Weights of a small transformer language model: 9 layers, width 224.
MLP neurons of a small language model. Each row is named by its layer, matrix (gate and up: input weights) and neuron, and shows model dimensions 128-223. Each number is 500 + 25 x the weight over its row's rms, rounded and kept within 0 to 999. Numbers have three digits each. A neuron's up and down rows have the sign that makes its largest values positive.
A block is one neuron, or neurons of one layer that tend to fire together. After each block is what it responds to, as a language model described it from the Wikipedia text at the highest values.

L4.gate138:511476528513513474508499528533515518488501539503562477506502462519530522484499510481487491501504461486506510432437498506493496479448506536459486509460518495473488483483488470494512534482548504535472486499439508471494510542503506492494477488522495496544471429490509473461530478530538477507
L4.up138:471497525469488523516487528512440503534506486496466462524465499528545527508492486507512494470522458501520524521512524510495446515533459466515466475523468514465500479524529480476533536499500495545490500485543465497551476498495522488468499500528499494483464458474499527495482495520503510490
L4.gate145:508534491495476484513525553534529509510499500468497495472494454543524533494517456484533520496553497547532507461510479526522494522450456480513491508484519497482476474548515514543528514453507470486495500463501527492506435512530515511484525494516482481482470502486494516453492492502481506499
L4.up145:484496525489505522502525483521500542460473517465516529539508499490516526486496493498511453502505495537529553489524508489509480522506520490537484534460561473494520498519497504496528526469537511501495495542528518492467482499519498472476501512513515466504473545492514509530505491554458474532
L4.gate319:521523523464506459555484483568467516554499507502502501507503504564483497442514535508518442503502501502469539483470524506497511487492503500488549497472505485534503464532536535470482544529511526519503503475516514484501488523558509485485488498476517486459468530516512496494513459524509468496
L4.up319:458508477474500518460532538493487507466509541509491529485524460502485500522496504487488547510524483476464490518471530499443500519471497500469512516515496472524489524488507395508539506498542473502507502504512500471480482545545526509507495470502527485504492517456502508447500536512530504508
L4.gate370:492487523486501489488480485489472524498502496459497525550516474515505543480440512453490516499521489505485472492451525539459471459450490514497481477496519455498498511465517483516534499448515497532558486504498458447510562504536487487488473496583484526507489513539497482458495511488521501496
L4.up370:538502522491491483522523511518521489504488534468514522498509498522500502489518544479470438511505490493489484513496472487486523503472496514515501471515513519483543460546530513505526533551495502481450496499538524491482476551514455512466496508533534490507499522501550470486472527535489532456
Description: Quantifier word endings. Final pieces of split quantifier, number and size words before a noun, such as multip-le, numer-ous, var-ious, maj-or, sever-al, f-ive.

L5.gate731:510522517491540475498486482546471500508479510534480515500458547504527556496508506469470493482540485515502512481472475509490472506514495485495495479559475489450455500521456504536501460538530520482492480467478507540510514517485541513485513496496486466519482523505484504451497458511511496505
L5.up731:482516487474537504521501517490480508519559568513473490516485536517498557453549513494489519524523479522492480518494497521544457507487471488488502478536486485460506491463467508530551514476498509503540524475527476525554498506508499482483480523501466503499520494478486479472502488472538470547
Description: Size and quantity word endings. Final word pieces that complete size or quantity words, mostly superlative -est (bigg-est, great-est) and sever-al, numer-ous, elev-en, plus trailing digits of numbers.

L5.gate676:458476537516534486449516510488487516517484518512488487497492532472478474555530485527493468493500464519483522503516466498487505517529495465485473483455444509471478535529546476534489479511493540457480515485457550491475514495505484469508487500498513513506466512499499511479498495538492493494
L5.up676:518579493538475519486502482520524505495446485487512472538512527517495469504484541543483521478519495498515525506484514458466508476502513480517435533542515466515512446508531502510506490520486506503497495514528486469540516548533553482517487519508482508477498415474489503475452509503514478462
Description: Mid-word short fragments. Short vowel–consonant pieces like it, el, en, l, al inside words split unusually, e.g. Tw-it-ter, Tw-el-ve, lic-en-se, Seyche-l-les.

L3.gate19:521491513519499487535501537527503476469506532530473484530490513463469481523534506522514517498495468535494521473512474492514516461505480483476462451514481500505517469470520519477490463515465478443468493544504464526511470482539509485471492519483505556510493515485461507510481580490498520531
L3.up19:495505477532524520489454527522519492475442470460490539451484474484513509505527476510504496499515512473540491502500497502481484476564504502531463502492472445475493505543570506460505496511455530470551513452495489462512499537520447430475473507514489533510521477501483480498504500504541465510
L3.gate132:468480478492495521501520562483498483555532507512476464519512536492475471474478473494496503520485472550519465529518444481505505488487520538492499501450491498483505543531536541483487497517456483486511527506487513479538458508521501550452483507498481474518502522500513440499468527517445529481
L3.up132:513444481541487500505526527478505491535472468503546492522500485457511546507498507506514481485486511544508484489525519517517539501469549509481492521441488557469499465486501522541496491446491510518505522473504507543509508493476487516441520524525487480483478526489522509494495541506456530488
L3.gate170:482461469523518499514493457479529513509543496475517493488495494517509503486453475501484417463503504480503533499492496503458523495499507529531507501483488490438466528475508515532491463485476512518514481539463468519476466454497514490528522482480455524492479514526508520547510514499523431504
L3.up170:527491511496537472546457510507510466499507508488490499539484459502490540545473479459536495482487483495489519469496508514517529450530490529539498480461503529467492487498476502528504450480492472464482497508464499543493501508489460491490510505513498507540481522491554501482510533500474425504
L3.gate182:498485516551499550456525542485488489505514467516482513551444522506562533493518509486541469478505509487500479455473521466531511485464511503467521514508543473474501536490481488487536505529536462550505483501493505524501480505482504490498488526474521443507476479481516492507508499532490513459
L3.up182:501513504427494485466503581495481481518531498512507510527518476475516498497490512478507521469467547487462516503518525503522520478534511488477538454508522499497522506518483506518521538478506482497562481529520539445454516498516487520494532498531495502505527483510489496498458496514490513463
L3.gate220:485470488511503487512491488528510486478527500514437499529510453494488502506461459493523541510557473470511481519455479535507545469500477486520458500514421510513484454519559479507535501493500459494492496489504497524531462519508510463471530499522463508522491517474500497553534463479490460502
L3.up220:537525514496506476508485516479472509496476536551495530483507449527510519484498508522465506517497510425512502470556531497520533480515507483466525469497487480524526480510458501483488510521484472505492493504476501507484469454470488495482448473491501508491448448543514520534478546463481509453
L3.gate276:474527494507520492510547482480504490514519537507479486503527484468514501519488489494512501531524522476502536547493520500522492479485468450478537513496549488523490520488508482463529473506529494494467526483471494515503511502459507511491477494521488499524473481511567517486494517512508492497
L3.up276:494484540475513503462503500516550494505474449507500521491474499507503506467492491514509493473482524511510498538494487509512487473501454483544496479520545513510517482537486526515472521457549533506516468501509543540527507498472521486451541472469495513564497496547487520499513485465519503537
L3.gate281:484475479528460527493513543465484513529458503498491495481489554475495483511486506535520467451491550504482489541487536427490486503467501457492491475490477526509497552507485503472551506491488475521453456452490518505510505492483458515502513493522489469537473519509526529513528514503533521491
L3.up281:532518474532486549555510492509499435507471525516480507534489531513491505482533505487485470515496516483492513497526537506501515514485524559500501483444528500495469470469525509479492494512512493487485535470472501513523473495506519507453473528493481470513499496516452553503478557527554472528
L3.gate315:551475462511516556489516500502451497506500497500452472484503484480473523486515506474560499536518533556490509474499500512512482457457518475527547468513537467512530459503474497506504463523489521479566524512509539513512522541477486509473507493487518486457469484509490493511493531466520453464
L3.up315:529527480544517549518536519529481511524495483475457497472468472511528505514459492476497481469518518493523462543489565516512471455492505474475517491476507485488521485538468509535450484496460522495513498508511497451466513501553470467496498488483523530505524504499486474480490515480504458502
L3.gate362:537500462495539527508517468564462481516489466509468496475476550517453510510530526577517516498494500493499486526480488518520528480493489533488496489490532493524516499470500467503497523499540464525480453484518482537467501481545497505510481477475479526470523519507524503485496501499495479476
L3.up362:527494526488561492514523511524479509537532468508474491485527522522491517513492504522512527516534518490486499539473517459508523568545493510492516487494469463500502517489479475481527502496488496482501508452498494498491497486489519530509524493465491524492501517501529488549519496505483470487
L3.gate473:532515503497475498540478520550490518485510508505530464509478500451494471503541497521470515512529533508539484500510477557504515540537494542535482479530474499563501524512469494511527538540510486465498499500508516461504516483500495505506481471500505483515521475504521487482530521513461523457
L3.up473:489487460436487469507460475504480497495538573481509512500519488466516522509502441531458506514501478480541516479509515495489494489500474444492494488477544488460509532460465454522461518479485502507505474508484503481507514495477501453505472528513458518472504463469520469491495528472516533499
L3.gate519:544478489488485533466503506524512495519537501527467544442503515515480493534492484486481503530529509510503581558472478503445508474525484477496480486511562507477490462473513506541506469501530452474486538489509496543471459481492458455517455503497481505543484488548525513519472489498481539517
L3.up519:515488496520486514477534470515540510549546502502476554474487538518498501563530473532480475539503499491557533578495478510465486502495458509443505515514557499451505498487493523526489507498516499459483476479470461498472481477509472498501489494516469505498468468549497513531492498471463530511
L3.gate553:511523494551528484487494503520551497526511468493512488500501535500523491531481523494489507531463424470546548548526476523472494514494501469482526472463507511496494477505555510460486487510524520452514505467483468520507516452470513465513454489505478505489477503489531453471490520500503474464
L3.up553:511510467497476492518528507511562496507500518551489468476519554500482479503480480525505511510465493486529530512528533519508493480540463511521485476472503525518446457457477496512494456498487495451478497533477502545519479520498487503455483503496467521483484496505515443490491561552514502493
L3.gate568:466496479528480477462510525532522535493493543520505532492504526508475501515510481488522512446449556475502506475510502510496442490522490487522505563475484525498477507501545496492466477486527519492520482528492502480500527519527489558528517512517484504556479541534497517528473466465475473486
L3.up568:438530499495499490482483522484516503515517486512540537516532526465509475497518508511483465493488472492499512517497468522509490473498501500524488478518505517513503484531482486502503491473506478442544507515482527499495529543543505524527527529515492523547506504519493550520539538518498520536
L3.gate587:483468518461493509466493548479548461522517513523541500458497522475462542529492478513514500474517472512526490470482481526504523474513494449507525480484527461466501459499500489514508536520516490500477484466473507476464502542524543469479459460480475513536516485506490480519547501513504498486
L3.up587:537503547478495535502496509511545510499518504494504534494527515486501459493483478496515505505488502498496499452457504493504500489505477509498528473502518506532424539519531525511511516492471503518459480505521498503482496463523519508539517447454500494519518511534503473536510533539517535484
L3.gate607:536512474510525510451529488544492547504487510466477531532480527488495478491506567482466504527521467556454502527496504462511501517509481465509512496526480458485532474513515471481486482518494487488514490486472472544497450494527488500493505483473511499480478515517501540539518483497506533497
L3.up607:473493470501545496500515500529489489527490524479527488525556509509548481492481509541459472523473502488538512509493498502488535490510497464453509487471496473482514554467504525569521492530463519497546509507572481519468486463504520478500490476558538448457499447524498464459490482492504431487
L3.gate662:478539490515509482478515460448527533482517481511524472475508518508481510541486462538505490514493545539461478496500493496473485529516541524491527505501512499477514454513551461482489499537504512502504507490482510519521497439565486498503513472517534488477493495470480497479518528469492499519
L3.up662:498517454547545529458500484441510498495499494488508516508555520508482571528529505503491486472461483506483481554478523529423494479480475505473486483470523454572485468520552473459499474532481471516511513490489459538473468489518485503521513511472500502526523476477500506495459529537490495532
Description: Word completion pieces. Second or later pieces that finish a split word, mostly adverbs and connectives such as st-ill, how-ever, w-ell, relativ-ely, and short ones like not, also, so.

L4.gate60:505517488565529483523486474498490492507461495519516475545531459509535492492474519475475487520494528475503519512520512490444492539525471493475465559506495497512493456520486494490516500451529547489530527488508516518501476542518525515508514515500482481533509539492491519467533541503487482448
L4.up60:494475519544498494497488475468534470483507496499507492457504476478504493494516514476472464509506542483498524503501509504504485480487486487564505538488460560506516468521436486456547467500499518488490501468510518538504465561541448493506555525512535493466462518505497483501469495511498514483
L4.gate95:511450528498498447492531511511490490499484506539444527490531509491536477511554503482499535457534492481510491517532519535469538484482516447507554502467524478486496510468529498522498501513472519490497501455498497513464489535549454502499512473507477502490478506496484528490491465484513481467
L4.up95:490480488522532496474498509490482477536510503495511503497515456492531506491465528480506486449492490495498512537456516470496469494499502483494510500519485516511456538527523490451489509496483518483466453461489462560487502466494503493521450533519485471531484501518521469519481534521430486501
L4.gate129:492486525510514498489506468455471506521479503478491515503535497523452499516503480557506469489485500526481463500489527494458487505528490448470507549496491515522509490512524479479558456490525467498474510491522491484495523507491510517528510520495489483521515523465496490526493491513515486443
L4.up129:505554545516504545515489503535474514481441489485534511510530526515459478478498497523475466517455493456523497511512452487484530498485515470490463495492496534493499516515528514484544490491475535513479492510491476516548471519524476501494480484498523504506497564495547482485523493453479484472
L4.gate576:523495518511518439517499503468471488508499512529477460486485452530470505521484510528462516495531507486464512530496508462476551490511520479518584529464464464457536506481552502498447551489496533472483475548505498473521507507534522512527498540491479512479541503497525530457489524495493487499
L4.up576:476473459508540463504471514503501503484540511480487477531522525494518466499496531519536476518523544526494526502540519537506511517491479492505470524450503506546451461498522521438495525514539492478493483528485487546464472513602490527467519471558504481477477501530479508520492516466493517520
Description: Degree adverb completions. Word endings or words that finish a degree or modal modifier before an adjective or verb, such as relativ-ely, ver-y, high-ly, most, more, not, still.

L3.gate122:488491481495503458496463505550496481528493509557532466473497506466504478518553508565515543522518507487480514547541485527479575511507524522568502477506505484493529505526501561541534483527486458512497484522495494465482527484513500495504496502498523476512529494510431478470503463460494518544
L3.up122:482502482549548496517496491483516519457532488482554452520474517498508451522486532500527504474506473528461514533508504459499509532509516503464537472476528509508525492461516509442482449503483513498473473499509515515523511420507513515540496483485525521528499508539504505498485473521474527540
L3.gate202:530476538513474482537486520503495508566471468491506484528525460485486494517484420524503481507491516533436528514467506540508517517508484500503489486482501506476482538518531469523509486521534502480464458482466487492508473514532532475458526505502536474525544497500508530506511510506473541537
L3.up202:535502488475499480501510495474472495495502490490477445481556497487460479499516502483523489535541499535506474509492489457503510501521516515519457540520506510488508535536504483530503487530487460503524533460510511493499511468498535484522496514510477512515489467483468528496521457486504516538
L3.gate211:466524478474508520507510512521547463491471503498521491533494530484445486511463551534501521518523517508500513537486480482482509489515517529477453497442573474479531535545494569488464510451454502540506459509468503499502499486516512484519484532530492492527497501492496527473529498527457506477
L3.up211:474475502488521507530486470552546525497511491496508501479470495485497478474498441544489513459560477528491493517504479504508506496461503523507529486487526464553512516527543527502480512503500521531535499519499481464484494513572510545475525515503485533469514537492454515518508473505487481472
L3.gate288:470485478510537514498492536557489500470495505521485458509480489490507517482468518468539496464464450492487484485498507478455526508510553490495480521510457498531481441471531527496510474517481446460512493509490513510536457501513515476512513511463488500533548497507518545492453486515521507501
L3.up288:552462512452489455478470481517483445490489477528520518476500444502528508483524497529476494495460495462498496485520534495479477521495560479440528533519508483519499475508488484530526521436503479517477519512493502543529499477527538485493524454480496513510512479576469497495536455489487512502
L3.gate292:539520511542463484478487452546515480505475484516506487518473487499495470545496508528527464491532500479500518468475492556503534486495512481490518502477510451542476532475498475522483465468508497506477504470494489522524524508461541522488518523487475517558527513475484463563540520483476526483
L3.up292:526503476502536478546468507475486495517521497498486537482523456543528521491510462490512505478530458514537501530540502469534528455441455463523472506492539549537478478496536532491483469506472478477535490500497504511467518504496521462503550513501474480508476540514472492509514539554486474487
L3.gate323:492447484516518467499486492527499414508517521474485469538493515486479552507472502488534513461488508536507476533484513466480511543494526505525505465464505480523482479493503497504521485518506479533482519460498488509480526530511493475480485493506476529513543467544492513521435498477503485462
L3.up323:453495489501482469540509496510453497496528496472460523513504510527499489474483476541465527485454505486479451529492462511485456484498501511472455507419514472486502495489493495436469489490485513470514500566519455535527513514506489459474483493558453486506488495499474507498510522484506497528
L3.gate326:480477533488541533474476486526455476481505439500504451479487516457511477494506527524526475492507503505493464529507503523471514473486493471546484414492491473512530511507558476526526499549492476505468485504502467530487481501532483466473506509511473461486521541534511508469462513518503523485
L3.up326:477510543511472494491484474511513483454525523517516535497485533479466487524473509497558541481513500550519471548491467538548509511514467490526503485478511518503466520491554493464535474500477522499494501474503504473506479522513502469508539495527503471493521487491490499491527493537537517504
L3.gate353:510504505493518481470508533505461518504488540507458480508497478523537496490523508479505477506516457510504501466462476508501490492509489502515487523476483512517528485493503514482527538435497476498458462480467465471473488522460528491455478444510522514487462490455497515506479461509509512478
L3.up353:484475525511531505526459536475469447508473532454461496509491534507489523444495491503536489463501494530502496479463497497479482503506486524495497477465532478509491484502528495467516526446508535509492483534502469537527507523513563491481530478524507503511478484483460537485506513480497528539
L3.gate376:499511484495538488440520542517533527472502479482459502469490480512476486507513462524504494495490477519483526554521514513513509535474483503505531480472496539519522568489504425523481504528484511484506487445506478549489491511509520463472501531501532526521536495492527466451480525521528481485
L3.up376:514471556489520466447492476521556522541504516500460534495495517449504534496458521527495485496527509539541517539481474487475515465504467450500444482517501472511473506474513502502525515501490483533466484512482491509528483490516498498500501482516473478522514507464494539516440481500521510480
L3.gate419:514499471525556519517467503497487494499503489474518504492480489542441497482508503530474523535502515461521529470500493489491465494483467510513497493500508476499496531495545519526477491511459553521518487533523505519490488448491525479500504516523512475513453505530506521540454481510488494565
L3.up419:488467491500532470507472497496508511486499511530473508469495518501543531512533504480500523520489521488502479452485493523472485478459480497492467513528480506522503535528487469484479496502526539505473486528543503503483496484479547543494487525453509460469487520517493557540479496436510523523
L3.gate440:519491524503493483498513450523515527478503442505490510488505460479503497476501475536540510501528490459548491515463528536506520536492415486540508495512515511507537502492489520506492495513508500470539521452499546494495523533518470498489551522498512515528528518495479507481483533508473493499
L3.up440:452512527512488500454550448508517470495505497477491481475550504481488479491494467531512546536527474502479505514478501503500502487498510472493476478483527479533528495479467460508485506568508509475516473517502519496524514486448523496471505498476469499544480480536501432509515462510503486537
L3.gate444:527473506519512526471503488525538507483493476523509507495482453496519508467525543473530486478497492488486512544455490495442478553526453488490513503510501465526532475504503462519511526507533515495565496464498474483514537506500502537497529496501482513529531505501506525474473509521497481506
L3.up444:508469524517510518532461522481494530481492512527533511490486515496494492536493515522519517499512537454471518539510486522513529516514461518505526527460501466495512524423529501543448433467482500471517522492479536502484497486527474534503518490540501509502514485512500462532514523493466489503
L3.gate539:515537518501465503475469469457484515499494468529541501487476488475481474500463516504510460496506475553531530493479513523472473517522502473500491462480511482519545514539509509528527426481523499467488504484470498537477501511479485496521531493486506516472533509536503515522475486511498526503
L3.up539:467492443456518472484434494435490534508553509458485535510555542494474447477530489498519511548486515509505515527471468531498513493497474484472483494534449506480477521500504506452523500510503502499453475511474476527503461432509473500494532526462482516517495516521462488525469463462512504500
L3.gate567:541483506426538475480509481491529482468493462508515455475499527510513506515544525556516502494538473455480503490509511491489519535507483497475547516477504501507516512467477472474514507436485460504478505518462510465486458528487511511499500486532476502436454503475502510485495487479475496498
L3.up567:456501497506465477475486529519522513482523519515510479442487534523485508507465530519454455471502535525472514476487499524489502551520508499466537545509508516465509526484532459543490516451510516506537511531503520528471491530537496488490532508548487500414490507432484527525498505469458501485
L3.gate586:519479501488460547488469510492495467510486551453474491516487501492518500558474514477510535469501531501492524513500526507494455486469516533519460460542540471505520490530526481484507493512498528494480518530530536512532516563448468475458566455511470486501487494461455539493512470485484475518
L3.up586:485530466522507504486514477499485512533514549492488518521464502497518469531473486481529524461492540470524490540525531524505521523511483507520492458532542508508507513545532473501459540527492545492494519521492532512511502493476479458464540448515522527514497550506492499437514485495471496524
L3.gate682:487536501508541506488457485520470503520535486415535508478508535458498501537501513495511470512508504484480491501493514543536509518458500525525477498493514514548473470506473515458486490539526543493477481482487501502512538522530492473472489469496512442491489486536536532471544490525493486538
L3.up682:457478486501510512491506460443494491504537480509507497463525523453470528540469490496484460486520503457522503531490521508503493421501496536468509525488470480492473519489457462482520532503497498498481508539505487483537539529461506502481488525471495478476481473505475534495488527501498473530
Description: Mid-word second fragments. Second word piece right after a short one-to-three-letter opening fragment, as in se-at-s, e-at-en, sev-ent-een, f-ive, Se-as-ons.

L5.gate611:520502480494502497577478437502537455481536544510480509484520503505537490508493487547498513524497521497497494537493528494483529489529512459506524487525442461510536440490538536506470506496497490511468500512497514480498456524521499462513482504493512459511500548540484490524480500488526496517
L5.up611:494499558490519484551555514494509511491505471530522480501522474489481511513527523506512488501464546465494514551516535539493500502509496509478508529477515497543531465513483528531486473464505525532495485484475509496500509512473489498481484490453486508511492447508530516511513534483508462497
Description: Copula and adverb before predicate. The word right after a subject or a was/is/were that sets up a coming participle or predicate, such as was, being, also, later, -ly.